Weights of a small transformer language model.
Architecture: rotary positions, untied embeddings, capped logits.
MLP neurons of a small language model. Each row is named by its layer, matrix (up: input weights; down: output weights) and neuron, and shows model dimensions 288-383. Each number is 128 + 24 x the weight over its row's rms, rounded and kept within 0 to 255.
After each neuron's rows, "fires before" lists the tokens most often just after its 100 highest values on Wikipedia text that the model never trained on.

L7.up1472 [153 166 115 155 141 167 136 134 118 113 120 132 156 111 125  78 162 130 102 132 110 139 147 138 120 133 138 134  96 155 129 117 131 129 107 156 126 122 139 104 109 138 156 120 106 124 134 105 101 116  95  98 126 144 123 157  79  73 138 192 133 137 104 143 100 137 106 131 159  81 118 124 162 117 167 191  75 165 152 133 131 136 123 121  97 133 144 102 121 139 140  59 111 105 109 141]
L7.down1472 [ 99  76 125 116 105 115 115 104 128  96 123 160 139 126 139 169  61 115 112 121 158 169 120 141 132 138  94  87  85 106 100  69 150 133 118 131 163 105 160 138 129 106 172  85 123 152 136  99 129  93 120  75 112 120 121  74 123 168 171 141 136 120 130 133 136 132 124 135 107 113 117 116  94  99 141 157 132 102 106 139 125 110 139 154 150 120 121 103 157 151  86 122 151 106 121 108]
fires before: "\n", "\n\n"

L5.up201 [134 106  82 171 123 121 116 130 163 108 148 114  93 137 131 130 133 110 120 121 130 105 121 129 104 123 110 122 119 147 135 120 120 124 137 136 183 118 121 130 118 143 122 127 139 138 154 120 132  98  94 151 165 147 133  93 110 141 157 137  88 108  94 175 162 134 154 108 121 129 141 108 129 134 103 148 133 166 161 149 104 150 118 126 102 133 113 142 140  64 134 132 106 163 167 115]
L5.down201 [125 106 176 129 128 120 119 136 159 161 153 147 109  95 102 159 145  82 119 111 107 126  77 108 103 173 151 122 112 116 133 158 127 126 122 142 106 129 151 122 140 112 122 104 124 104 132 122 120 140 121  85 131  83 126 128 141 137 115 150  89 134 132 148  96 137 114 137  79 137 134 171 147 102 115 137 132  91 148 125 104 109 121 132 134 147 133 115 152 156 126 130 139 106 152 134]
fires before: "2", "1", "010", "09", "023", "009"

L6.up281 [141  87 116 146 115 147  95 104 137 117  71 119 132 123 153 131  90 129 162 149  97  87 167 114 141  82 150 156 124 132 181 136 148 134 129 118 178 136 178 115 145 154  91  88 157 139  91 104 126 130 134 109 139 138 185 164 103 112 171 107 146 130 126  95 107 137 140 144 110 138 131 151 140  94 151 155 131 166 132 155 138 122 116  97 151 150  99 140 137 135 104 139  90 163 108 119]
L6.down281 [119 134 115 151 124 108 112 130 157 140 155 141 135 123  69 117 137 146  98 131 129 107 137 157  84 140 161 134 123 117  92 118 113 114 157 146 106 109 135 171 129 162 128 106 125  86 128 139 109 130 120  93 107 116  88  85 132  64  84 144  95 131 134 179 118 118 135  91 101 147 158 146 104 142  94 127  86 131 125 126 116 132 147 129 132  75 143 109 122  84 148 153 140 111 107 123]
fires before: "1", "2", ",", " million", "."

L7.up353 [142 119 157 154 155 135 100 148 119 148 127 109 157 107 130  90 130 148 120 114 126  96 127 118 107 122  93 168 176 159 117 153 103 154 175 143 149 133 163 121 148 132 130 143 142 130 104 149 117 121 107 126 163 161  66 115 152 137 123 133 119 120 132 121  81 127 130 116  96 140 163 141  92 107  97 101 117 121 145 140 127 144 148 121 120 166 122 141 144 127  85 125 135 134 116 174]
L7.down353 [165 128 124 109 132 107 137 117 126 132 157  68 126 108 124 147 136 136 103 101 141 104  82  94  71 135 135 132 105 126 121 148 124  95 181 143 179 110 170 129 131 184 124 112 152 125 142 129 125 109 139  91 158 146 156 128 142 119 134 119 120 129 147 144 122 127 135  98 127 105 136 162 141 130 130  75 141 124 105 120 148 116 161 165 107 173 110 172  95 110 162  96 147 117 128 124]
fires before: "1", "2"

L6.up1087 [115 150 125 141 113  95 145 141 116 145 112 138 151 109 158 153 105 148 129 140 111  92 128 143 152 153  95  88 102 114 114  78  67 121 124 143  94 126 115 137  54  70 150 150 109 132 115 151 138  91 163 132 105 114 158 114 131 122 162 127 119 143 162 115 131 117  95  99 139 130 141  80 161 132 154  88 162 149 166 114 175  73  86 150 127 180 116 153 130 131 114 144  84 140 140 126]
L6.down1087 [123 134 179 115 170  94 117 132 137 141 175 118 120 100 124 148 148 108 124 123 191 164 108 155 100  99 107 123 132  96 139 146 126 121 154 166 108 101 147 135 125 117 129 136 134 155  91 106 129  92 164 123 108 114 192 144 142 105 156 116  83 176 105 131  83  86 136 150 124  76 113 135 108 147 117 139 149 145 138 157 127 126 118 138 157  97 169 148 146 144 148 155 135 104 156 122]
fires before: "\n\n", "\n"

L5.up728 [101 106 137 134  83 105 136 132 122 149 120 121 143  62 102 119 156 133 118 146 153 142 127 148 111  95 134 117 115 160 156 123 125 139 128 136 118 148 142 106 128 132  97 132 118 142  95 124 153  99 134 133 104 108 164 103 126 138 109 100 139 134 108 129 137  85 114 101 116 133 116 134 137 131 137 152 142 133 127 107  81 171 119 122 104 135 151 150 164 185 156 102 156 153 125 144]
L5.down728 [111 159 136 140 141 122 123 120 143 118  84 124  82 126 110 194  69 148 143 115 141 109 141 103  81 111 145 117 163 110  83 141  91  72  79 188 114  96 103 109 126 118 127 120 126 121 183 130  76 112 146 124 164  97 139 156 133 150  61 103 123 146 107 175 100 123 111 169 144 157 127 173 121 149 110  89  86 131  90 108 117 111 133 167 157  78 107 139  94 114 130 137 130 103 108 101]
fires before: "\n", "\n\n"

L7.up1384 [131  98 161 129 120 133 159 126  94 131 113  90 159 175 121 100 141 100 119 154 117 172 138 106 111 124 106 132  93 134 101  96 130 129 148 151 130 120 179 148 124 142 111 165 114 140 161 168 103 111 143 165 131 134 160 134  86 145 141  90 144 140 136 145 140 125 149 122  84 113  69 175  92 101 130 133  98 146 183 137 157 132  86 142 202 109 108 133 116 154 143 149 142 135 134 123]
L7.down1384 [142 157 110 125 125 100  96 186 161 124 126 169 105 110 129 109 141 142 124 115 110 143 110 135 116 113 114 128 100 131 119 134 157 114 152 127 158 118 123 134 159  69 109 117 124 117 133 147 105 141 129  81 143 130 117  89 120 127 133 137 126 104 111  88  95 108 126 136 145 126 130 119 134 109 144 171 127 122  74 179 176 110 129 123 112 148 151 112  82 128 122 107 151 174 118 123]
fires before: "\n\n", " The", " In "

L5.up117 [113 111 118 119 172  81 135 132 144  98 111 153 140 163 111 122 134 146 154  94  80 130 132 141 104 108 121 155 137 162 172 100 143 125 101 165 128 132  89 111 104  95 146 134 142 152 136 116 138 122 140 123 165 120 147 142 130 143 163 129 136 133 111 116 126 109 116 147 104 166 167 112 134 165 153 110 161 146 121  98 134 101 110  89 120 126 136 118 135 170 137 157 131 111 159 116]
L5.down117 [100 151 124 146 153 140 120 131 157  90 127 175 158  96 127 107 132 115 124 130 144  77 123 175 132 126 152 117 115 157 150 148 142 108 128 134 133 143 131 111 129 133 106 104 122 104 134  97 169 141 110 140 151 116 124 125 118  97 151 111 110 125 145 157 162 108 169 152 141  93 152 117 160 120 168 135 101 133 138 118 122  84 131 128 149 122 133 140 163 134 112 138 151 140 126 125]
fires before: ", ", "1", "2", " August ", " November "

L7.up874 [183 188 103 110 111  96 108  86 153 125 122  95 148 110 158 133 133 129  74 145 136 134  79 104 140 133 109 124 143 115 123 122 120 166 190 160 115 125 123 103 165 168 113 150  97 170 141 106 118  83 109 117 123 100 135 123 153 135 174 123  87  99 134 129 150 105 147 125 181 129 101 135 108 105 191 147 125 137 112  90 106 113 139 126 141 135 154 152 117 107 119 137 141 116 153 141]
L7.down874 [137 141 121 132  71 120 145 108 156  83 159 145 134 187 125  88  99 163 150 146 145 136 135 111 151 167 142 149 104 100 140 127 132 137 105 132 126 137  92 124 110 159 136 111 126  80 125 160 136 118 118 108 129 121 183 151 123 121 147 137 139 112 115 135 155 131 118 130 151 131  99 128  82 154 116 108 116 145 118 155 128 125 129 106 167 117  94 147 101 160 127 158 113 143 110 118]
fires before: "\n", " |"

L5.up743 [158 114 126 132  84 107  70 122 117 117 133 141 127  94 173 108 166  91 106 116 113 170 137  94 116 150 100 153 110 160 162  98  94 121 124 117 128 139 169 171 108 117 140 136 136 141 107 133 124  81 142 125 101 119 129  99 137  92 122 103 159 121  92 124 110  97 128 136 145 141 150 117 150 107 142 101  88 193 173 129 148 132  95 141 131  82 124 108 141 147  48 129 145 162 120 121]
L5.down743 [103 116 143 134 103 102  98 125 119 126 136 128 179 171 124 102 100 154 148 148 120 111 106 159 108 102 164 116 131 117 118 134  99 106 119 141 165 155 133  94 110 129 118 116 112 168 124 120 161 158 121 128 122 133 124 122 152  85 158 115 136 142  66 146 144 119 174 161 159 162  99  98 185 178 139 132 171 111 179 128 197 130 153 152 143 147 121 129 117 143 136 149  87 135 126  77]
fires before: "\n", "\n\n"

L2.up105 [148 132  98 121  82  98 120 118 144 136 166 151 134  86 141 134 114 153 130 123  90 174 120 113 167 170 127 121 117 152 128 112 132  68 119 162 154 104 125 145 102 126 127  95 155 112 147 140 105 159 120 103 141 124 127 136 103 111 143 132 110 157 118 120  95 139 147 109 156 109 126 150  97  88 142  73 144 173 140 130  97 109  85 173 138 143 142 131 161 128  81 139 127 117 153 134]
L2.down105 [115 124 115  99 131 134 127 182 102 132 146 160 128  92  93  80 139 106 111 184 101  70 120 109  99  96 123  92 114 152 141 131 148 163  97 139 100 127 122 109 105 126 138 141 119 168 114 107 119 118 115 105 116 128 147 111 122  81 120 129 141  98  86 170 128 106 146 131 127 140 119  58 158 185 114 122 135 125  89 128 145 109 146 122 154  88 106 129 110 144 168 116  79 117 124  88]
fires before: "\n", "\n\n"

L6.up799 [151 125 135 177 120  96  99 142  83  89 125 130 133 106 164 101 137 133 137 124 139 129 113 142 134 128  85 149 128 172 140 107  98 131 112 132 154 120 138 130  97  89 129 110 140 132 109 141 113  75 147 120 139 132 115 194 102  99 114 139 129 126 146 104 126 136 120 176 136 110 101  74 161 127 168 145 125 140 102 105 117 133 134 137 126 185 140 113  87 125 112 122 106 137 170  93]
L6.down799 [148 122  95  66 154 118 147 118 120 154 132 161 168 118 154 129 142  94 122 131 141 137 112 129 145 113 128 145 109  93 114  87  86 126 125 169 181 111 166 111 113 112 111 141 154 123 142 131 128 105 130 101 102 175 122 151 130 159 164 141 134 168 136 129 143  87 130 139 135 108 111 188  88 107 134 146 101 146 115 169 107 106  97 117 129 105  91  80 108 131  91  90 119 119 127 138]
fires before: "\n", "\n\n"

L2.up738 [123 126 154 115  95 120  82 127 133 120 128 130 118 132 127 131 119 127 103 118 159 139 132 122 110 138 139 157  98 104 121 147 100  77 134 135 115 100 139 118 115 164 134 119 126 106 124 152 104 136 116 125  97 100 145 155  96 115 138 141 138  98 143 149 119 156 132 137 139 121 116  84 105 122  97 139 162 133 123 119 116 111 156 121 121 115 106 122 150 134 119 142 136 118 132 160]
L2.down738 [124 114 124  98 127 133 126  95 141 119 124  98 116 129 159 121 184 103 142 112 130 116 104 146 138 156 155 112 141 176 133  93 128 157 149 150 102 105 177 124 101 115 153  91 144 154 132 112 142 137 145  82 104 114 161 110  94 106 114 155 103 128  82 196 112 118 101 175 123 165 140 132 157 131  88 105 121 138 118 121 128 102  97 154  97 129 131  86 159 135 145 142 133 111 106 115]
fires before: "\n", "\n\n", " and"

L5.up107 [ 98 105 124 162 105  80  79 171  91 122 138 154  90 151 164 117 141  83 144 157 119  99 111 115 135 146  89 171 111 133 123 109 147 100 168 118 135 114 143 158 122 104 116 141 106 117 109 142 108  97 166 102 125 120 121 141  95 128 127 116 138 140  78 123 149 167 169 132 167 102 159 117 135 108 113 107 162  89 130  88 136 142 113  77 152  91 137 111 174 143  93 103 145 157 128 133]
L5.down107 [123 122 166 131 133 131 164 120 111 126 110 133 141 108 140 161 133 140 126 132 158 111 141 142 166 114 128 140 120 124 116  91 125 138 144 162 146 170 162  97 132 115 162 123 129 143 128 131 130 148  96 146 144 122 162 124  95 145 104  73 162 125 110 131 156 105 166 168 134 117 116 156 116 121  91  85 120  99 103  96 152 108 131 139 179 101 108  83  87 188 124 109 118 116 101 100]
fires before: "\n", "\n\n", "ects", "s"

L6.up796 [116 138 152 110 130 107  77 102 125 135 108  79  98 136 145 128 118 130  86 141 124  72 132 123 115 129  58 151 131 126 126 139 150 130 133 118 133 112 136 121  83 152 100 100 143 130  84 119 142 176 168 113 162 146 124 148 129 117 140 111 132  99 160 112 188 145 168 129 128  94  94 127 113 149 150 107 159 170  81 165 138  72 149 126  97 140 119 137 127 178 155 117 159 112 134 148]
L6.down796 [101 107 133 144 101 155  96 176 120 132 125 141 148 149 111 141 141 140 111 138 134 113 177 126 147 133 156 184  71 138  55 162 108 132 124 184 181 108 148 160 117 136 155  88 149 143 142 126 106 114 140 148 129 134  98 110 122 143 129 104 137 129  92 131 109 120 177 185 102 123 188 131  74 142 132 132 152 125 127 102 160 130 144 159 138  96 168 143 136 131 154 125 128 148 145 114]
fires before: "1", "2"

L5.up1118 [ 90 161 153 154 129 166 107  84 112 132 143 139 102 151 122 158 119 166 136 126 141 163 104 152 145 151 117 117 150 151  94 118 140  92 156 174 128 112  97 127 150 146 166 106 107 156 133 121 170  96  85 119  98 127 172 124 122 103 122 104 147 151 109  89 132 104 169 103 133 150 141 126 110 147 144 155 135 120 128  95 133 137 155 142 118 116 123 115 144 133 135 114  89 109 121 177]
L5.down1118 [140  88 119 147 147 103 118 144 132 106 119 130 142 114 134 102 133 120 148 113 112  76 141 139 125 133 122 103  99  89 156 141 159 177 110 105 144 134 147 110 126  59 153 129 119 155 132  95  95 153 176 141 141 125 109 162 105 146 134 114  84 128 112 132 140 139 118 107 114 128  99  67 147 129 126  98 141 136 118 129 117 151  85 136 165 135  76 117 107 106 122 127  93 185 114 150]
fires before: "\n\n", "\n"

L7.up322 [108 113 148 167 140  91 135 158 119 147  95 106 101 138 109  98  63 160 140 128 129  99 115 141 153 118 127  84 146  88 161 198 167 141 169 150 151 128  90 152  91 143 127 107 156 148 103 126  76 121 109 111 162 146 156 152 119 152 140 154 138 129 161 118 101 139 123 144  99 163 100 134 120 113 128 107 133  70 175 140 138 124 127 138  95 120 142  86 157 124 120 161 116  87 127 159]
L7.down322 [183 141 123  83 111 109 139 121 138 140 102 113 117 133 111 152 104 149 143 127  87  75 138 132  96 105 122 140  98 130 138 141 150 144 104 119 102 114 166 119 128 132 105 167 156 122 132 146 130 142 160 138 137 145 121 176 164  96 126 149 148 142 163 129 132 152  89 152 145 142 127 112 113  88 156 152 131 182 141 136 111 118 111 158 136  86 182 136 134 136  90 141 100 122 164 128]
fires before: "2", "1", "| ", "\n"

L7.up1397 [138 141  73 139 133 119 130 185 138  99 151 155 130 106 123 128  82 122 115 146 150 124 134 119 115 117 120 120 116 157 143 118 109 175  74 172 186 103 111 147 162 123 100 111 162 146  99 180 144 107 169 103 150 139 151 117 132 112 131 105 126 120 129 131 143 106 168 115 169 146  89 124 123  88 142 135 136 166 126 122 132 113 132 193 150 125 121 114 126 104 117 112  84 165 172 104]
L7.down1397 [171 144 105 122 109 100 135 106 149 119 161  95 119 113 156 169 140 127  93 122 132  90 116 193 108 160 126 143 104 132 108 135 135 101 154  91 126 117 149 136 144 157 146 154 162 123 104 137 118 148  99  86 112 128 136 132 106 158 132 118 134 169 143 122 162 121 121 139 138 140 143 173 133  82 119 144 112 118 124 130 109 127 159  75 130 124 137 102 114 119 131 134 112 118 115 105]
fires before: "1", "2", "\n"

L6.up857 [101 122 140  91 129 102 102 108 134 112 129 142 156 116 146  60 122 139 103 132 145 125 170 138 126 141 145 117 151 116 155 108 159 139 114 176 138 124 109 130 103 158 119 135 141 116 164 113 146 108 139 101 109 133 147 159 136 158 183 100 155 141 148 132 126 118 126 150 136 135 109 103 170  98  83 130 146 128 164 145 137 136 112 133 140 133 108 146  81 139 118 165 129 109 100  85]
L6.down857 [126 148 140 146 141  90 152  80  98 128 105 121 103 110 135 104 135 137 127 161 137 100 108 143 133 143 153 146 156 126  92 118 123 158 115 148 121 130 165 137 110  99 135 111  99 117 144 132 137  90  95 104 118 104 135  77 127 106  74 173 138 112 161 149 116 113 130  88 118 134 153 106 108 138  88 108 136 122 102 122 139  91 141  91  92 114 116  98 124 161  95 126  68 117 123 134]
fires before: "\n", "\n\n"

L5.up1482 [132 177 111 112 125 145  75 138 108 136 171 113 137  69 114 115 150 105 106 112  95 102 116  94 152 120 118 141 153  89 107 117 114 147 153 144 138 141 117  95 141 106 136  81 112 115 161 123 158 100 147 130 141 111 150 133 112 121  95  81 140 114 119 120 147 115 123 137 148 157  71 106 126 201 104 168 137 150 123  81  98 103 114 149 137 138 138 173 175 115 119 117 117 148 135 144]
L5.down1482 [141 105 103 155 137 106  90  78 129  85 124 129 128 102 185 191 119 117 103 104 122 107  91 143 143 118 109 119 126 130 131  94 141 148 109 125 128 152 157  88 127 159 109 116  99 131  90  88 143 121 146 115 129 120 134 120 117 154 153 130  98  89 170 132 162 136 158 113 122 105 150 121 133 127 104 154 126 127 147 151 136 106  99 119 107 145 146 126  96 149 119 111 116 120 116  93]
fires before: "0", "; ", " | ", "1", "2"

L7.up48 [110 141 152 145 127 164 144 132 112 127 107 132 118 155 127 108 144  87 131 129 128 118 115 116 133 119 129 110  79 135 131 138 118 148 100 187 175 177 131 144 129  94 157 131 135 152 101 105 139 154 141 142 118 140  99 111 136 157 122 142 168  97 124 121 138 134  89 126 112 117  87 106 178  99 121 152  85 132  81 119 128 159 137 114 144  72 193 137 135 110 171 151 130 160 122 157]
L7.down48 [130  82 124 130 121 126 111 112 129 102 136 161  92 123 124 116 101 158 144 149 136 134 134 151 133 147 130 144 162 157 137 153 144 144 134 115 171  96 147 116 166 150 110  92  89  97 166 143  99 124  90 118 130 135 179 118 111 179 159 130 185 125 121 206 108 108 167 136 122 155 157 144 171 104 125 118 105 134  77 125 126 145 140  93 123 111 130 137  98 160 135 156 159 110 130 130]
fires before: "-", "- F", "- G", "- ", "- J", "- C"

L5.up258 [142 115 112  79 121  94 107 125 121  90 170 144 147 113 155  95 173 118 148 113 156 109 134 116  87 145 143 119 160 123 148 138 101 157 126 127 137 126 134  98 116 104 136  80 118 148 149 130 167 140 135 124 108 118 128 137 139 149 106 143 114 110 192 148 134  87 144 102 121 107 117 116 124 119 176 111 118 166 146  97 166 122 140 137 111 104 148 141 144 138 138 107 109 121 113 122]
L5.down258 [123 150 147 155  90 141 135 118 156 103 154 156 127 161 150 108 126 126 115 119 164 134 133  98 130 142 140 149  80  94 136 146 115 142 122 101  84  87 149 108 131 115 158 115 119 122 153  94 138 117 115 140 140  94 139  91  94 156 162 164 111 140 112 127  96 170 170 173 140 173 110 119 107 123 115 135 115 125 112 159  85 158 115 145 143  87 104 123 110 109 105 129 130 116  91 137]
fires before: "1", "\n\n", "2", "\n", " (aged ", " |"

L7.up421 [124 118 133 151 165  81 143 105  68 128 132 132  83  80 158 116 166 131 159 152  77  87 131 149 152  95 131 105 130 173 123 109 102 156  97 157 151 162 141 140 131 101 171 106 119 118  96 126 148 160 107 117 113 100 174 126 156 135 107 137 101 131 168 112 122  90 101 135 125 121 126 143 156 124 133 134 136 143 121 109 101 196 165 151 139 144 117 130 143 142 156 188 117 146 173 210]
L7.down421 [159 166  97 107 137 137 154 119 115 155 137 132 129 128  93 141 157 145 102 152 135 125 170 117 103 132 145 175 125 133 124 135 169  56 135 101 168  94 102 143 109 131 102 128 125  86 154 151 165  97 141 131 118 158 151 117 145 118  98 111 113 113  98 131 152 114 125 112 139 131 107 122 103 120 121 113 144 121 153 141 119 121 134 168 101 110 122 123 110 124 115 161  89 132 148  96]
fires before: "\n", "\n\n", " She", " The"

L6.up716 [125 130  98  97  93 131  73 176 153 164  84 120 147 104 142  85  94  86 108 122 136 100 166 127 178 120 155 145 108  94 137 133 132 159 154 151 167 156 199  99 120 154  77 148 156 142 136 124 140 134 109 147 133 102 164 107 125 120 132 124 139  77 125 124 149 138 113 113 151 126 120 130 143 137 124 154 114 109 141 137 171 180 139 147 126 156 138  98 128 110 150 101 133 129 136  78]
L6.down716 [ 87 103 136 144 142 120 150 112 141  87 107 152 128 114 141 114 122 130 137 120 167 145 102 119  92 117 142 125  98 134 102 158 144  93 122 128 132  88 135 139 133 119 128 133 124 139 112 159 131 142 152 106 122 172 144 121 141 156  97 143 112 119 120 122 137 104 125 140 115  40 212 138 139 149 102 121 166 136 105 114  73  89 149 112 153 107 111 144 138 105 111 113 139  89 114 160]
fires before: "\n", "\n\n"

L7.up1409 [113 102 163 161 168 129 147 154 102 124 111  82 146  90 172 110 123 125 116 117  67 134 109 160 149 114 152 128 124  93 167 126  96 105 184 133 139 114 125 102 110 103  94 131 142 121 104 155 146 128 133 145  96 145 162 125 143 104 125 153 132 123 119 110 138 109 136 148 139 120 138 157 105 143 133 142 150 124 102 113 116 162 137 133 127 114 106 139 161 160 135 187 138 164 133 125]
L7.down1409 [134 153 131 106 156 129 115 127 133 111 140 149 140 146 139 132 147 100 121  69 118 157 133 165 107 132 109 165  93 115 120 138 139 122 148 140 106 128 119 118 168 134  90 139 150  81 152 173 129 122 127 157 164 109 153 110 154  98 108 164 143 109  65 169 145 133 169 116 182 129 137 122 142 107 140 117 103 138 113 166 120 153 120 155 131 141 137 167 139 113  94 123 115 125 127 133]
fires before: "\n", "\n\n"

L7.up1185 [128  98  93 140 140 127 138 132 156 152 148 140 142  89 131 102 186  96 138 122  89 105 131 130 155 101 117 134  82 141 130 175 107 137 109 142  96 163 150 123 108 108 164 126 104 147 123 172 178 157 148 124 138 159 137 120 122 135 136 136 129 109 131  97 147 138 115 168 132  98 129 142 148 105 115 129 123 185 136 119 165 136 134 125 153 111 167 150 125 134 150 154 167 157 142 144]
L7.down1185 [151 118 130 132 144 116 106 118 137 136  90 117 178 120 115 138 129 137 111 142 135 130  88 128 119 118 163 148 146 158  82 125 104 111 144 146 133 134 148 111 141 116 167 129 150 126 106  96 101 132 104  99 105 137 133 110 134 119 145 102 141 101 113 159 151  84 129 132 145 143 108 156 139 107 182 127  86 156  81 110 109 127 127 131 137 132 110 151 151 113 117 114 131 126 142 147]
fires before: "- ", "-", "|---|---|", "- G"

L7.up1467 [159 102 121 129  94 106 102 127  97 127 122 114  87 134 108 105 118 141 109  99 154 102 120  71 152 115 112 139 146 135 109 138 106 104 146 105  95 131 123 147  92 173 113 122 136 146 104 132  77 115  99 156 125 161 148 152 123 108 112 163 146 132 106 123 147 167 126 117 159 127  94 137 121 150 140 112 110 144 108 128 123 128 137 113  87 186 149 132 133 121 149  79 101 116 168 175]
L7.down1467 [102 100  74 105 125 130 143 156 182 112 123 148 136 124 109 125 133 168 152 109 106 121 128 153 132  93 136 123 105 174 131 145 151 168 176 127 138 127 147  87 110 144 140 126 131 109 143 130 131 110  94 127  67 228  89 167 150 101 130 107 140 120 116 135 137 144 164 110  68 150 123 110  96 107 123  85 161 142 124 136 115 109 115 103 106 115 118  86 124 151 113 125 147 132 129 147]
fires before: "\n", " Def", "\n\n"

L2.up1484 [119 137 133  84 114 106 117  94 114  98 177 169 118 123 144 142 100 107 113  70 136 142 110 142 163 163 100 126 148 137 148 119 157 117 160 140 117 140 122 132 114 132 108  94 147 137 142  94 141 169 158 139 143 114 140 107 147 181  79 156 107 117  88 162 115 153 106 136 149 119 103 112 150 153 130 182 118 168 120 145  96 122 136 144 159 124 138 123 128 152 176 145 133 136 106 129]
L2.down1484 [133 136 114 103 148 127 121 147 126 135 155 131 132 131 126 143 149 149 132 122 136 143  96 112 149 143 135 108 102  83 159 142 136 183 134 119 119 120 135 102 139 100  95 101 100 132 103  88 161 128 139 120 130 104 124 143 138 107 158 149  74 159  98 175 178 135 104 115 132 160 115 144 104 123 122 120 154  75 160 102 126 117 122  99 105 133 124 120 119 126 124 156 138  78 165  84]
fires before: "\n"

L7.up291 [122 142 108 157  93 139  75  74  83 126 139 138 159  87 128 101 120 103 106 181 128 118 120 126 135 123 134 133 184 124 119 109 121 140 135 124 143 169 137 105 108 127 166  80 141 136 125 130 113 108 132 131 107 122 142 121 116 109 102 139 158 146 118 107 110 104 149  73 135 145  98  95 144 155 132 100 110 152 113 108 128 104 116 149  94 105 131 174 155 150 143 104  85 135 168 132]
L7.down291 [134 134 126 126  65 146  79 131  93 110 128 141 134 152  79 171 121 101 115 120 133  67 168 143 114 117 158 149 119 121 101 107 138 126 107 124 152 142 149  93 130 105 133 118 101 139 172 166 169 120 131 119 155 130 124 132  90  93 104 124 167  93 107 134 142 102 136 138 127 129 101 134  98 158 118 129 162 104 106 122 138  94 136 127 127  86 102 110 157 138 127 105 150 118 144 144]
fires before: "\n", "\n\n", "3", "4", "2"

L5.up855 [117 146 146 168 103 112 136 134  75 169 142  97 139 131 132 154 127 123 128  76 162 137 130 142 179 112 139 157 116 122 151 151 115 132  95 156 164 164 140  95 141 132 126  90 111 157 121 118 120 104 129 107 109 133 132 118 141 135 138 149 136 147 117 130  78 136 129 127  74 171 142 152 162 134 147 133 135 111 158 110 145  72 135  71 140 135  98 137  93  91 128 155 137 125 168 156]
L5.down855 [145 156  96 133 132 147 157 165  96 121 156 127 134 132 150 117 123 160  94 133 145  95 133 163 119 145 166 111 160 151 157 158 141 143 110 111 143 114 130 116 123 104 136 144 126 111  87 124 162 114 137 151 133 135 126 129 136 130 109  88 120 124 125 126 105 128 115 123 143 153 119  82 149 103 114 142 134 161 115 153 120 152 157 164 157 109 107 100 123 131 132 129 154 123 102 100]
fires before: "\"", "\n", "\n\n", "\" The", "ice"

L5.up502 [ 87 170 142 113 115 141 101 117 139 120 153 101  66 116  98 114 103 113 110 121 122 128  91 154 133 103 137 127 116 124 101 114 115  98 137 152 175  79 137 126 134 143 103 142 128 166 136 128 113 156 169  83 153 124 125 112 117 100 119  99 123 122 152 141 120 101 131 123 110 116 170 153 109 120 121 130 116 114  94 124 127 137 110  94 124 160 142 111 177 137 157 112 114 117 146 123]
L5.down502 [130 112 137 174 129 136 143 142 153 144 110 119 115 108 126 134  95  83 109 116 132 148  79 148 198 115 120 136 130 113 153 182 109 100 151  73 146 119  88 106 104 128 132  85 155 127 138 122 127 125 136 129 152 134 155  89  50 163 148 176 156 110 138 149 116 119 168 138 135 135 122 124 155 170  77  89 116 113 101 146 107 101 118 125 133 106 118 121 177 121 116 138 109 189 119 119]
fires before: "\n", "6", "-", "2", "- J", "T"

L5.up314 [150 106 131 123 153 104 115  89 146 106 146 151 127 112 103 139 143  74 132 106 106 114 130 116 173 132  93  95 111 151 100 125 139 135 148 154 162 119 130 117 125 129 158 126 156 134 132 142 100  97 147 161 151 101 157 127 103 121 101 143 147 142 162 136 109 156 144 178 155 127  77 109 103 141 108 127 117 147 101 139 160 105 137 158 105 153 122 129 124 101 134 129 116 115 157 127]
L5.down314 [123 148 114 114 122 127 112 121 144 150 135 113 132 146 118 141 138 158  85 175 131 140 168 158  47 129 121 107 167 112 157 122 105 118 168 134 128 109 141 132 148 156  91  89 140 123 166 118 150 125  78  90  75 162 135 160 110 102 110 111 128 121 148 147 155 108 133  83  66 145 124 154 130 110 135 146 132 141 120 141 132 148 128 123 107  69 134 134 143 122 153 120 142 104 133 136]
fires before: "\n", " | — |", "\n\n"